From a checkpoint of a small transformer trained on Wikipedia: RMSNorm before each block.
MLP neurons of a small language model. Each row is named by its layer, matrix (gate and up: input weights) and neuron, and shows model dimensions 432-495. Each number is 128 + 24 x the weight over its row's rms, rounded and kept within 0 to 255. A neuron's up and down rows have the sign that makes its largest values positive.
Before each neuron's rows, "fires on" lists the tokens most often at its 100 highest values on Wikipedia text that the model never trained on; "fires in" lists the words (lower case) most often at its 100 highest values on Wikipedia text that the model never trained on.

fires on: " two", " were", " few", " are", " three", " They"
fires in: "two", "they", "were", "few", "are", "three"
L4.gate274 [109 170 155 132 127 134 110 123 147 138 132  97  75 135 127 129 126 143 119 127 168 123  85  95 161 139 141 105 140 164 133 138 125 108 127 145 129 172  85 149 118 131 130 144 109 163 144 131 106 111 128 108 162 108  87 110 180 121  99 119 177 137 113  85]
L4.up274 [139 155 119 141 108 113 133 153 131 157 170 117 121  65  95 160  99 118 134 125 126 141  75 159 122 152 107 129 117  94  84 167 121  87  97 102 135 155 141 145 124 162 100 130  82 127 106 106 152 111 136 126  99 115 146 132 117 134  81 113 123 135 108 111]

fires on: " such", " known", "uch", "ame", " same"
fires in: "such", "known", "same", "duchy"
L2.gate919 [ 94 134 116 115 108 144 126 117 107 156 141 124 119 142  64 128 126 123 163 113 125 110 144 151 155  97 113  88 120 165  83 121 117 137 159 163 107 108 120 121 166 106 158  69 129 140 123  89 122 115 124 155 142 124 121 131 141 118 119 143 170 110 155 130]
L2.up919 [154  95 176 130 115 129 162 143 147 117 143 125 117 108 137 132 132 108 171 126 143 105  80 186 114 108 127 147 136 117 107 102 133 112 135 122  92 103 133 155 172 148  84 144 109 106 102  83 159 181 123 133 102 130  97  89 144 136 137 163 128 148 128 135]

fires on: " c", " by", " medal", " Award"
fires in: "by", "medal", "courses", "award"
L4.gate844 [133 122 140  81 134 146 113 146 117 120 127 131 117 179 120  82 132  92 101 141 129 107 129 119 139 152 117 107 161 106 130 114 170 115 170 112 100 134 126 111 106 145 141 145 141  80 102 117 131 116 141  87 115 116 132 132 132 130  76 120  99 100 144 152]
L4.up844 [119 157 115 109  97 145 128 114 145 103 170 129 124 136 165  88 141 130 120 107 134 201 129 136 154 168 106  94 149 127 144 157 120 111 120 111 156 180 123 149 103  91  97 143 138 126 129 161 144 139 104 128 148 164 128 110 120 123 112 132 145 145 103 126]

fires on: " who", " public", " Public", "em"
fires in: "who", "public", "what"
L4.gate1076 [127 130 166 103 140 163 137 144 126 143 111 118 150  65 157 138 105 141 108 183 116  95 109 153 101  90 114 119 131 131 104  90 127 142 130  75  63 128 160 131 116  82 117  56 133 150 113 146 114 114 146 123 111 137 155 146 141 110 122 124 135  97 104 108]
L4.up1076 [111 147 155 148 109 137 103 141 113 113  84 116  85 112 179 116 154 146 135 133 125 149 146 127 136 135 126 135 115 119 138 148 134 121 141 131 106 138 135 156 103 145  67  94 104 118 153 160  71 117 172 131 153 138 104 114 147 133 133 117 116 102 108 134]

fires on: " with", "ct", "vers"
fires in: "with", "reversed"
L4.gate1196 [124 135 132 156  86 127 135 140 156 139 103 128 148 129 140 118 136  98 121 117 150 116 114 104  82 156 116 148 159 108 151 157 150 132 169 115 120 130 134 126 122 118 124  83 136  72 146 124 155 150 132  94 152 147 137 170 133 156 110 134 120 157 134  94]
L4.up1196 [130 139 113 198 102 136 112 113 122 128 129 127 131 135 113 121 124 124 106 135 169 133 143 130 128 110 131 136 140 139 138 116 125 140 113 149 133 175  73 140 132 141 151 101 125 150 146 115 161 148 138 203 157 169 126 143 122 117 102  98 124 126 130 124]

fires on: " mother", " son", " father", " sister", " brother", " daughter"
fires in: "mother", "brother", "son", "sister", "wife", "father"
L2.gate448 [124 154 108 128 142  99 118 154 138 130 137 128  94 163 148 117  85 108 113 118 113 103 109 117 142 169 140 166 165 137 137 108 141 128 135 119 137 147  94 143 127  93 120  98 137 151 114 157 119 148 150 116  95 161 118 141 136 127 146 187  83 134 128 153]
L2.up448 [132 149 111 117 131 134 132  91 106 136 145 112 125 102 149 124 104  84 102 107 143 126  80 122 102 158 139 123  96 137  95 128 143  56 157  65 130 152 107 133 118 114 140 106  92 105 153 105 123 106 151 129 153 134 111 106 145 116 147 151  70 122 109 141]

fires on: ".S", ".A", ".C", ".D", "E", "M"
fires in: "s", "a", "c", "d", "e", "m"
L5.gate1222 [137 123 148  79 137 110 161 125 125 161 125 111 125  85 154 114 199 102  97 145 155 119 144  86 134  98  89 109 134 116 139 164 163 112  89 141 152 104 105 150 184 113 152 115 121 142 114 109 177  99 139 118 138 101 145 120 132 136 170 126 135 118 124 119]
L5.up1222 [110 141 109 134 146 139 103 117 106 105 116 108  89  84 141 122 129 131 101 124 176 116 136 110 170 133 105 103 128 175 102 163 121  87 155 106 137 112 152 169 151 124 134 147  90 118 116 131 149 114 176 132 109 127 119 132 159 113  89 137 142 110  91 121]

fires on: " a", "U", " by", " first", " It"
fires in: "a", "by", "rou", "first", "it", "before"
L4.gate325 [121 138 151 132 138  95 139 122 131  91 104 101 120 146  69 146 152 117 136 138  67 112 109 121 150 129 119 105 102 153 103 182 118 106 131  97 137 114 136 110  87  83 124 133 124 159 173 134 156 129 121 124 108 127  80 147  90 115 120 109 139 136 151 126]
L4.up325 [148 118 135 113 133  91 172 149  83 167 161 133 100 136 137 133  88  67 136  71 102 100 135 108 167 145 138 157 131 130 165 137 152 108 119 158 123 160 133  75 105 109 121 103 141  98 135 135 122 129 108  92 102 118 164 154 144 167 135 174 133 103 124 123]